Weights of a small GPT-style language model, trained from scratch on English Wikipedia.
Size: width 384, 6 heads of 64, MLP 1536 GELU, 15.4M parameters.
Architecture: LayerNorm before each block, no biases in attention or MLP, tied embeddings.
Training: a variant of Adam for these matrices, 671M tokens, 5118 steps.
MLP neurons of a small language model. Each row is named by its layer, matrix (down: output weights) and neuron, and shows model dimensions 320-383. Each number is 128 + 24 x the weight over its row's rms, rounded and kept within 0 to 255.
A block is one neuron, or neurons of one layer that tend to fire together. Before each block is what it responds to, as a language model described it from the Wikipedia text at the highest values.

Collocation completion tokens. Word or word piece that completes a familiar compound or fixed phrase after its first part, such as warp drive, years active, go public, reproduction number.
L3.down209 [112 127 150  65 160 113 121  78 102 111 110 165 129 130  94 123 105 115  86 114 140 141 166 156 107  95 158 131 112 138 143 125 138 113 164 156 139 116 144 112 134 152  83 165 119 127  78 112 119 113 109 113 133 133 149 149 128 155 158 135 144 141 129  87]
L3.down462 [165 117 141 168 137 135 155 156  91 166 120 121 184 148 140 133  97 181 131 110 140 117 145 150 126 128 138  83 135 139 124 140 143 131 136 138 138 122 125 135 133 120 127 161 150 126 124 160 175 157 150 130 124 181 126 126 123 142 153 164 146 153 160 145]
L3.down483 [132 171 168  59 121 138 114 129 157 125 139 103 105  76 124 144 117  89 118 104 137 134 195 119 105 107 139 144 157 129 151 185  98 143 127 151 178 169 120  99 164 142  96 141 122 122 137 164 114 126 126 155 105 147 136 141 129 131 108 147  80 138 119  95]
L3.down510 [146  96 142 139 123 139 141 130 134 123 133  85 174 110 111 125 138  95 136 151 124  97 130 155 152 104 129  99 141 124 123  96 106 159 132 143 133 168 140  88 136 115 109 113 138 141 129 141 113 117 122 152 124 157 163 133 115 136 125 116 145 115 128 144]
L3.down686 [138 133 124 150 144 137 122 122 121 157 170 112 157 132 176 159  95 118 110 133 150  99 125 114 166 117 154 131 167 154  86 115 122 131 122 131 169 165 113 155 117 111 173 157  95 106 133 138  88 144 145 182 144 117 121 136 146 159 157 186 130 152 130 113]
L3.down747 [124 126 157 108 156 105 108 109 100 110 130 160 188 136 169 131 120 119 114 129 128 138 115 151 119 117 138 172 150 155 121 163 125  85 133  99 202 123 183  97 115 140 155 104 149 105 117 142  92 101 173  97 126 160 140 111  81 146 148 147 128 135  99 147]
L3.down887 [163 117 134 153 154 130 140 105 131 172 166 141 116 150 110 136 129 122 126 130 142 148 122 132 128  80 145 126 117 135 121 160 132 164  85 179 152 145 135 124 142 106 120 100 124 151 187 137  93 128 129 124 132 158  99  96 162 183 117 110 182 113 127 141]
L3.down1005 [112 125 122  80 136 145 133  82 144 163 167 118 164 105 144 147 131  77 120 114 118 122 148 153 140 121 126 158 139 131 108 146 103 135 122 188 123 163 142 103  90 101 124 102 113 122 136 124 153 136 140 139  86 173 145  89 143 144 153 167 131 128 151 126]
L3.down1014 [163 127 135  97  80 145 137  94 114 173 184 136 113 161 129 109 115 105 146 109 154 123 127 113 156 138 122 127 162 145 148 118 113 116 125  95 161 120 126 104 149 150 121 135 131  93 157 165 117 118 177 120 121  80 152 152  99 102 119 152 107  98 164 107]
L3.down1116 [104 144 100 174 105 153 125 143 128 107 133 127 136 117  92 154 166 122 141 150 133 117 118 128 128 153 122 102 112 185 156  89  98 139  76 114 130 105  90 109 125 119 138 136 148 141 105 138  83 120 129 139 141 141 149 120 152  96 127  96 122 117 126 132]
L3.down1216 [139 162 116 124  99 145 114 141 115  92 140 174 123 124 111 116 152 102 143 170 135  94 141  76 120 101 134 119 117 103 142 180 161 115 114 108 136 128  92 139 120 130 116 129 160 132 108 136 132 115 157 136 141 113 147 180 122 112 111 113 125 124 110 114]
L3.down1253 [115 111 108 124 127 115 137 148 124 149 103 136 121 134 147 111 104  76 140 113 117 122 134 140  63 114 109 147 167 114 111 104 120  85 141 113  93 120 111 136 155 122 140 155 160 129  99 135 117 117  90 149 125 167 108 138 142 108 131 139 149 111 130 133]
L3.down1295 [118 151 111 126 118 106 138 126 132 176 113 145 146 142 124 122 153 125 130  91 164 145 169 166  97 124 115 142 118 122 148 100 140 105 116 160 145 139 133 170  85 158  76 153 137 118 111 123 119 104 119 131 116 168  91 107 138 150 141 171 140  96 133 134]
L3.down1374 [148 119 137 133 157 114 123 117  92 132 129 122 137 124 127 113 122 107 126 102 132 110 142 136  83 123  79 162 101 131 161 121 122  86 114 124 150 132  79 105 123 130 156 135  92 140 117 132 133 155 130 118 155  83 160 150 122 149 171 130 101 145 170 112]
L3.down1525 [117  85 127 126 144  89 141  76 100 130 142 111 113 127 141 122 134 102 145  95 160 127 125 152 111  98 129 145 145 111 131  81 101 120 140 170  98 134 111 125 142 145 132 140 133 144 124 120 112 115  68 120 134 134 119 137 148 169 113 138 183 133 131 108]
L3.down1535 [115 188 112 142 119 117 164 104 132 131 146 125 108 117 158 126 106 104 105 113 104 130  86 129 134 161 128 138 124 103 140 159 171 109 103 136 112 135 141  88  88 138 142 131 144 148  97 150  93 146 160 132 129 146 139 125 138 170 123 145 127 148 108 166]

Table cell separators. Pipe separators between numeric cells in wiki tables, such as scores, percentages and vote counts (0–3 |, 60.16% |), plus occasional sentence-final periods.
L3.down19 [128 105 127 112  94 121 134 109 125 133 134  82 156 159  94 122 134 151 104 136 158 128 164 109 113 129 132 144 110 110 130 107  89  83 131 123 103 128 118 147 152 101  95 144 171 104 177 123 146 127 107 125 112 160 184 167 132 142 140 114 128 118 129 155]
L3.down369 [172 191 153 119 127 112 136  88 130 140 118 123 150 126 126 140 180 136 161 182  91  87  82 129 134 150 133 122 135 127 117 123  97 123  84 171 146 109 118 109  96  93 116 131 101  93 150 147 100 128 170 101  59 133 103 154 153  88 143 155 151  91 124 115]
L3.down497 [120 144 165  73  97 118 140 139 151 127 189 140  68 123 152 140 128 116 141 123 137 108 126  80 143 127 156 142 118  89 115 116 149 100 113 141  38 109 120 105  71 126 134 129 132 156  98 107  94 111 115 145 118 136 109 118 124 130  99 103 138  82 126 154]
L3.down501 [107 130 107 154 120 116  99 139 102 137 136  94 147 134  71 153 161 106 147  99 138 143 124 133 106  82 160  82  97 120  97 130  97  83 105 122 108 143 142 122 171 142 129 155 155 152 165 145 181 136 136  97 140 159 112 156 124 141 139 118 151 109 131 130]
L3.down562 [142 167 188 151 112  81 109 126 189 133 149 117 110 153 126 125 149 155 138 125 151 138 123  99 142 134 157 145 140 124 150  98 131 125 127 132  88 100 142 132 120 155 133 161 133 128 111 142 156 125 134 130 122 100 141 148 128 166 156 112 149  92 115 177]
L3.down563 [ 89 175  98 137 107 121 113 102 134 120 121  85 105 128 106 162  96  95 182 123 115 157 111  84 185 135 129 143 126 118 126 136 171 136 140 151 160 138 147 146 131 107 142 158 134 154 179 126 138 113 148 108 117  99 157 130  99 112 118 129 147 111 102 151]
L3.down638 [131 102 132 141 124 126 160 138 173 131 108 127  89 121  98 148 144  67 177 148 116 112  98  73  87 143 102 120 155 153 125  85 157 147 139 143 154  92 149 112  96  94 153 130 147 128 139 145 121 109 110 117 105 109 135 107 112 149 166 124 115 157 103 139]
L3.down710 [101 138 159 198 109 101  98 147  88 128 168 158  93 101 127 109 137 160 140  87 120 139 130 167 137 100 121 113 137  95 131 133 135 128 124 110 173 146 122 123 155 142 167 154 114 155  96 155 146  67 117  83 127 141  74  90 117 110 148 145 127 112 162  91]
L3.down763 [111  98 164  67 103 133 117 170 146 156 157 162  96  97 150 103 150 105 136 159 105 137 128 116 143 159 146  94 139 125 145 117 110 137 105  88  93 145 131  97 138 127 127 142  99 160 157 101  92 162 141 140 153 143  92 125 121 127 141 170 121 148 143 127]
L3.down1123 [118 144 134 103 184 156 124  82 150 131 120 102 140 117 101 119 152 123  92 168 145  92 128 106 151 105 146 102 136  85 101 125 152 151 182 102  99  86 136 121 110 151 172 108 127 133 124 135 111 107 136 136  83 122 104 157 100 179  93 113 110 107 135 134]
L3.down1146 [116 109 116 140 170 117 149 158 162  98 121 128 151 144 127 123 109 161 164  84 155 115  89 167 117  78 131 138 136 142 155 157 179 170 137 136 108  92 128 116 135 122 113 137 129 131 129  98 145 170 125 126 113 144 145  84  83 113  90 149 107 145 125 163]
L3.down1282 [138 136  83 136 108 110 149 152 116 146  99 115 157 111  81 137 170 109 113 113 133 154 118 140 149 106 110 123 142 141 110 115  83  93 114 147  57 116 106 129 170  92  85 164 139 155 162 143 142 108 167  91 130 138 118 161 162 118 145 109 143 130 135  95]
L3.down1397 [119  95  88 147 127 105 124 150 146 136  99 135 138 127  92 148 154 127 116 136 126 116  90 137 117 115 133 113 105 140 135 102 141 134 131 155  68 119  97 141 117 101 138 153 114 138 159 162 140 140 148 120 127 115 133 158 150 116 157 117 124 146 108  90]
L3.down1415 [140 139 117 164 132 116 134 145 153  94 140 126 125 144  85  90 125  69 133 159 148 151 116 133 111 118  98 117 157 105 172 147 128 107 145 122 109 126  94 156 145 149 117 110 163 147 152 146  86  98 130 150 163  85 142 142 117 163 117  96 124 129 138 182]
L3.down1496 [118 104 130 137 113  95 114 124 109 125 139 173 114  76 130 144 139 177  84 111 146 107  86 143 154 144 135 144 131 135  82 132 139 134 104 152  48 170 118 146 110 123 108 121 124  90 142  96 108 103 181 117 109 144 181 108 143 162 148 119 176 141 140 107]
L3.down1516 [126 164 106  88  93 138 172 127 121 144 169 127 124 146 103 179 127 129  87 106 149 134 105 163 134 146  85 161 113 116 133 103 131 131 154 121 112 127 121 176 163  98 131 133 137 166 149 120 144 148 149 118 126 100 141 122  75 100 108 120 148 158 143 160]

Wiki section-heading line breaks. Fires on the line break right after a top-level Wikipedia section heading like ==History==, == Plot == or ==Geography==; occasionally on mid-word pieces.
L5.down209 [150 122 127 113 150 134 157 152 151  87 144 116 134 112 167 150 168 125 134 149  87 116 121 148 114 130 148 129  96 139 114 183 148 120 182 148 128 139 130 135 184 116 120 144 122 123  99 155 109  96  31 107 104 179 150 128 123 111 125 185 108 146 179 105]
L5.down451 [125 101 124  90 149 131 121 148  99 114  90 150 153 166 133 131 135 116 115 137 143 138 150 134  76 137 115 170 143 126 138 113 128 150  99 153 120 100 106 110  87 110 131 134 116 106 122 109 157 123 181 136 111 128 111 125 114 139 122 165 162 101 156 140]
L5.down520 [109 113  99 135 135 101 126 137 110  78 162 179 121 116 162 139 119 124 160 138 100  94 107 113  99 144 117  91 150 133 123 108  98 109 141 188 103 154 136 142 119 112 135 137  87 114 120 115 139 130 130 118 107 135 161 156 161 121 132 140  84 126  97 113]
L5.down568 [118 120 133 148 124 119 137 106  93 164 116 119 156 147 124 127 105 127 149 108 121 116  56 165 122 122 104  98 162 122 127 143 122 130 129 152 184  83 100 143  99 115 132 141 137  96 134  93 115 105 104 155 130 117 118 119  76 147 104  88 162 156 185 171]

Plural people nouns. Plural endings and nouns for groups of people or countable items, often after numbers or "one of", e.g. members, soldiers, employees, players, plus "they".
L5.down245 [161 166 145 129 129 169 153 126 136  98 152 136 143  91 133 159 111 139 117 164 156 145 142 116 142 155 115 138 144 152 156 123 142 123 156 130  97  94 125 159  71 143 122 142 188 140 129 109 121 147 107 129  85 131 140 114  99 131 109 121 124 116 117 138]
L5.down315 [186 101 135 131 147 152 137 185 122 122 109  97 125 121 119 116 104 140 109 137 118 148 143 109 124 127 128 106 126 132 143 107 118 143 137 179  40 104 134 138 112 126 123 138 136 111 139  97 119 160 195 152 108 125 144  78 113 111 105 126  95 132 155 136]
L5.down578 [171 135 154 123 133 140 103 119 120 131 105 106 107  96 139 151 145 105 119 130 125 154 172 150 165 157 135 127 181 116 131 119 106  96  61 161 185  88 114  87 126  89 146  78 128 143 140 128 164  98 132 113 122 120 133 115 160 156 113  80 117 163 118 158]
L5.down985 [120 115 146 157 122 123 141 126 181 139 120 122 141 136 115 121  97 120 125 141 146 162 155 134 116 115 117 121 121 138 104 162 153 140 126 145  79 111 145 113 138 151 126  79 141 123 128 139 189  95 118  90 159 135 147 105 123 159  96 145 126 134 143 111]

Plural noun endings. Plural suffix pieces that finish a noun split across tokens, such as -ances in appearances, -ings in buildings, -ities, -ions; occasionally whole plurals like games.
L3.down90 [117 129 126  95 123 110 147  92 126 112 143 106 142 115 129 138 115 132 113 119 115 129 148 117 155 123 187 157 169 112 103 130 108 130 123 136 102 157 140 151 113 116 129 103 145 175 126 123 152  69 118 137 145 113 167 125 144 145 139 130 160 135 135 124]
L3.down301 [111 110 114 134 139 122  68 121 124 136 135 114 121 143 132 155 167 106 138 128 173  89 157 107 162 154 122 157 144 129 125 107 130 150  77 165 116 175 133  89  94  84 126 150 147 120 137 151 132 155 141 167 150 146 148 122 176 129 137 108 166 138 118 162]
L3.down350 [117 142 111 113 169 187 150 102 126 123 117 128 102 127  90 135 138 111 143 154 166 190 101  99 110 132 140 101 156 140 119 153  96 130 103  97 124 122 151 117 107 106 159 115 112  89 160 100 115  91 150 129 134  99 125 159 123 130 135 137  80 121 161 130]
L3.down411 [107 160 139 136 133 135 134 140 105 123 119  96 122 148 138 136 109 107  78 122 112 134 150 159  87  60 144  97 164 129 100 157 111 110 133  97  72 162 129 177 111 144 137 102 111  94 124 146 179 149 136 162 177 143 165 146 120 141 124 142 115 157 141 119]
L3.down580 [112 170 151 113 133 113 136 111 108 114 209 143 140 118 127 111 143 112 120 137 175 127 119 116 126 133 127 140 110 139 147 113 113  98 181 101 104 155 132 143 147 166 136 152 113 130 103  75 124 178 137 142 134  91  90 127 124 112  80 159 154 115 125 107]
L3.down677 [133  87 143 119 143 131 119 127 146 173 142 108 132 131 113 144 122 163 119 131 148 138 117 130 118 140  81 160 118 121  66 116 118 143  96 122  95 172 104  84 135 165 135 124 185 144 143 138 149 120 136 163 130 135  98 134 142 121 138 114  87 144 124 103]
L3.down759 [193 136 118 149 117 144 120 143 150 115 200 144 134 114 117 116 149  95 104 108  97 141 144  72 131 132 157 145 130 149 137 117 115 150 119 112 139 114  96 122  98  89 118 140 178 118  88 120 126  86 146 166 112 102 105 123 140 100 130 134 107 133 114 110]
L3.down1149 [144 139 150 137  84 133 118 160  69 162 129 119 200 120 144 130 105 105 104 144 104 133 197 108 117 127 114 141 139 150 157 147 112 125 152  98 131 124 148 183 163 167 140 140 137 138 126 193 119 108 118 139 106 117 135 179 116  89 146 158 133 130 160 108]
L3.down1247 [149  79 162 148 194 130 149 114 121  86  74 134 143 139 139 120 131 197 119 126 131  76 114 135 106 113 159 103 131 137  94 149 132 122 104 130 139 132 156 141 137 132 108 138  91 125  80 155 124 155 118 100 149  94  96 131  96 140 143 145 113 156 128 137]
L3.down1252 [123 136 122 127 112 139 140 150 140 125 138 132 157 113 131 108  92 118 118 109  91 190 172  77 124 144 157 126 127 126 132 118 100 111 134 122 157 108 100 143 132 138  82 127 118 134 129 144 126  75 138 169  71 127  91 101 150 119 133 123 106 119  80 135]
L3.down1264 [164 101  95 152 106 117 116 110 148 159 161 159 109 119 136  93  91 158  67 108 104 142 147 100 146 136 177 144 110  97 104 114 117 126 162 167 134 131  82 132 142 145 121 123 109  93 104  97 163 122  85 107 104 160 178 122 168  89 123 114 158 135 176 121]
L3.down1266 [139 138 110 132 147 135 113  93 126 119 146 150 159 110 122 143 109 105  96 119 165 177 144 106 137 130 125  73 132 120 124 130 102 108 128  95 165 114  76 163 117 167 131 145 145 132  82 144 113 122 123 141  92 136 104 111 174 149 122 108 126  80 144 163]
L3.down1325 [155 122 151 130 160 159 123 160 122 105 116 111 104 116  90  92 112 147 160 106 131  91 117  99 104 137 167 114 155 132 154  76 123 113 146 147 136 119 153 103 115 103 131 143 109 118 112 133 175 111 118 151 106 176 126 139 137 129 101 133 141 124 116 141]
L3.down1364 [114 110  91 129 145 124 102 105 100 110 146 107 142 154  97 148 153 147 133  99 148  74 140 167 107 160 139 156 125 109 149 121 145  73 168 162 150 124 170 114 144 130 121 128 116 117 114 122 131 115 136 157 149 184  65 139 138 163  70 135 162  97 135  84]
L3.down1380 [104 119 139 143 116 130 123 144 114 130 158 129 116  97 137 128 117 170 125  96 131  96 105 114 123 115 158 101 109 138  98 159 139 148 115 226 121 136 146 145  87 114  95 121 155 141 123  99 126 132 135  78 136 124 167 113 163 128 107 126 106 140 119 128]
L3.down1387 [151 158 166 127  47 146 111 167 138 161 141  87 100 104 164 107 102 132  97 135 119 131 149  91 100 102 124 108 111 110 145 115  67 147 118 101 148 149 106  80 118 118 142 133 140  98 136 141 128 122 103 141  76 134 119 116 123 125 100 122 157 154  98 139]

Paragraph-ending line breaks. Line break right after a paragraph's final sentence, usually following a period or closing quote, before a heading or new paragraph.
L4.down140 [156 145 133 110 128 122 180  88 133 109 173 146 112 103 132 139 120 144 148 111 119 114 132 153 118  88 139 101 129 118 111 138  77 122 124 148 188 118 113 138 197 102 158 124 126 110 140 108 130 146 107 108 135  82  97 148 124 147 135 121 138 149 124 124]

End of cell or line. Table pipe separators and line breaks that close a long text cell or finished sentence, e.g. after "…Lincoln, New Hampshire |" or "…current structure. |".
L4.down219 [128 117 113  92 170 109 121 111 128 156 168 104 170 151 123 109 118 123  62  98  91 137 155 104 152 124 103 123 119 112 113 149 114  95 135 169  78  88 133 107 146 139 139 127 101 146 130 153 128 170 110 107 118 106 147 165  72 127 134 141 108 114 175 134]

Wiki section-heading boundaries. Line breaks and markup tokens right after or inside Wikipedia section headings, e.g. the newline following ==History== or ===Breeding===, or an opening ==.
L3.down29 [116 133  98 124 129 150 128  97 143 121 132 143 129 130 104 129  96 149  84 101 158 178 154 131 122 109 135 126 133 114 125 119 112 137 125 158 132 106 125 124 161 134 177 131 115 147  65 116 148  73 143 137 107 116  67 135  78 101 144 146 139 117  90 119]
L3.down63 [133 138 137 137 128 151 104  59 140 116 138 116 131 111 108 140 134 154 149 103 108 135  86 182 141 146 121 147  95 158  93 159  91 113 153 150 138  62 112 157 121 129 100 106 101 138  99 126 149 113 135  90 121 138 116  87 118  92 140 168 112 132 153 113]
L3.down75 [189  69 140 157 160  93 126 116 146 150 145  91 121 109 138 152 111 134  83 111  58 128 150 141 132 145 112 150 116 141 105 122 140 148 100 142 113 117 130 124 125  65 111 141 129 141 169 149 136 147 110 105 103 163  92 121 131 147 176 120 139 134 106 124]
L3.down87 [102 104 132 173 111 137 161 136 130  94 153 149 116 106 164 113 122 148 122 129 119 115 168 152  82 127 118 163 127 184 117 120 131 142 144 133 136 131 138 113  98 108 124  95 104 140 116  93 129 108 136 132 103 117 108  87 141 133 151 119 135 171  92 132]
L3.down230 [126 133 156 120 129 124 112 151 128 127 124 119 147 136 112 127 148 115 101 122 107 171 180 129 110 128 106 138 129 148 161 145 147  94 135 145 141 104 132 138 163  99 131 132 144 115 101 141 123 126 138 131 104 171 107 107 129 110 132 187 118 116  88 150]
L3.down259 [128 131 149 170 127 154 105 155 143 139 125 148  85 129 172  92 146 128 171 127 101 107 108 104 137 155 131 176 165 111 135 100 136 126 129 118 184 151 155 169 129 133 171 155 178 106 149 157 108 103 140 144 128 100  89 140  90 140 141 118 151  59 100 129]
L3.down382 [134 114 134  95 160 110 102 133 110 124 128 108 138  94 117 120  98 145 115 108 105 118 135 127 102 120 121 127 134 116 120 116 119 100 119 160 160 136 137 182  96 127 138 111  78 113 143 123 119 109 109 116 167 155 161 125 100 145 145 102 113 165 149  99]
L3.down433 [153 137 120 138 114  89 101 101 121 147 190 127 146  76 117 148 145 122 162 104 102 141 150 179  98  93 151 151 131 115 114  99  82 119 122 138 112 126 109 131 143  97 185 114 144 140  92 106 137 100 151 145 115 183 104 131 101 167 132 131 102 133 131 132]
L3.down454 [118 116 122 122 137  74  94 134 135 131 127 130  92 125 107 121 141 150 138 128 101 101  96 134 100 177  94 135 123 107 139 176 109 101 149 110  91 127 114 150 128 132 151 128 107 129 155 118  75 130 108  85 126 121 155 147  79 122 167 125 103  85 163 121]
L3.down559 [144 114 109 108 160 108 153 130 144 122 135 111 107 146  94 111 142 144 175 103 116 150 131 140 158 125 108 123 128 182 136 137  91 114 122 108 180  76 151 149 132 143 177 110 182 169 116 109 127 149 137 146 127 163 134 135 109 134 169 131  85 138 139 128]
L3.down674 [139 169 136 144 136 136 111 126 146 104 119 110 119 139 114 115 114 167 122 107 130 104 117 135 109 103 125 136 149 137 123 139 131 164 119 132 159  85  91 146 103 139 143 114 132 122 108  72 121 118 125 127  82 157 189 159 115  97 145 130 110 159 137 111]
L3.down845 [145  97 117 103 148 123 136 132 139 130  93 114 105 153 162 100 121 157 123  88 100 141 145 151 109  78 110 132 149 140  98 153 117 152 145 172 130 103  66 138 160 144 135 133  92 126 160 121 127 147 125  98 112 119  82 113 111  90 151 146 114 150  78 110]
L3.down858 [177 154 103 138 137 116 117 106 138 127 101 148 109 141 129  95 159 143 105  89 117 127 146  84  55  83 125 141 138 109 169 145 121 156 131 104 136 137  69  93 142 111 128 105 106  89 111  84 122 117  90  88 156 148 114 149 114 131 165 144  85 113 138 141]
L3.down1281 [142 122 100 150 147 142 117 157 144 136 142 142 118 118  93 113  94 149 166 141 127 156 132 118 157 157 103 136 132 119 139 110  98 131 143 103 107 142 127  84 125 127 147 110 137 108 128 173 123 109 178 140  93 178 159 142 101 144 120 147 124 118  80 132]
L3.down1433 [132  95 137 125 106 110 108 133  98 138 156 141 101  97 141 114 118 165  94 112 124 101 176 115 132 114 139 103 106 136 139  87  84  99 172 124 123 133 106 101 149 176 150 146 155 126 112  66 118 136 106 143 103 131 149 118 165 149 129 107 163  85 157  93]
L3.down1465 [126 137 143  84 135  83  80 157  87 118 126 131 125 107 118 151 135 128 114 120 123 119  93 114 106 114 120 139 136  96 158 148 156  88 145 149 100 141 113 136 152  99 109  71 117 113 119 150 116 139 114 110 138  94  98 103 106 115 220 141 108 106 136 112]

Noun-completing word pieces. Last or inner word pieces that complete a noun, often a plural ending, especially in section headings, as in Disc-ography, Chart-s, rel-ations, sour-ces, port-ra-it.
L4.down750 [107 135  95 133 113 131 110 168 103 133 104  91 121 101 129 116 135 124 109  87 204 161 131 109 110  72  99 133 157 137 131 133 113  91 111  76 127 172 136 122 115 152 119 145 127 111 137  86 179  91  92 127 143 185 125 149 116 132 113 100 131 152  97 106]

Table and infobox cells. Tokens inside wiki tables and infobox lists, mostly numbers, units and cell separators, e.g. 94 (34), 18 m, 2nd, Writer(s).
L5.down266 [130 166 133 114 160 127 110 143 121  98 123 158 155  70 118 173  66 117 122 127 118 109 111 101 126 119 145 166 109  96 118 111 138  88 170 164 151 173 112 127 146 143 141 184 113 151 162 141  90 172 126 121 140 145 147 129  89 161  92 190 167 193 132 132]
L5.down1143 [130 103 136 124 100 121 110 104 133 129 154  60 138 113  83 138 141 124 106  99  80 127 130 154 111 105 129 120 129 127  98 101  90  92 117 163 146 140 122 130 141 144 122 125 140 125 136  97 155  91 116 164 108 192 137  81 148 139 131 137 164 122 101 143]
L5.down1279 [101 121 148 132 147  88  92 155 131 136 110 103 134 142 123 116 145 123  89 104 178 146 138 117 113 176 136 146 117 133 104 109 120  85  96 142 145 133 138 129 123 113 151 165 130 135 102 128  89  81 140 143 121 133 154 131  97  98 176 113 114 177 152 122]
L5.down1398 [137 136 155 130 103  66 127 121 139 132 154 134 109 148 110 161 109  98 105 146 156 110 144 105 120 104  74 124 127 153 103 135 156 147 152 141 143 144 105 105 118  97 123 185 149  86 100  94 104 148 140 142 157  88 148 105 109 173 146 134 107 171 125 120]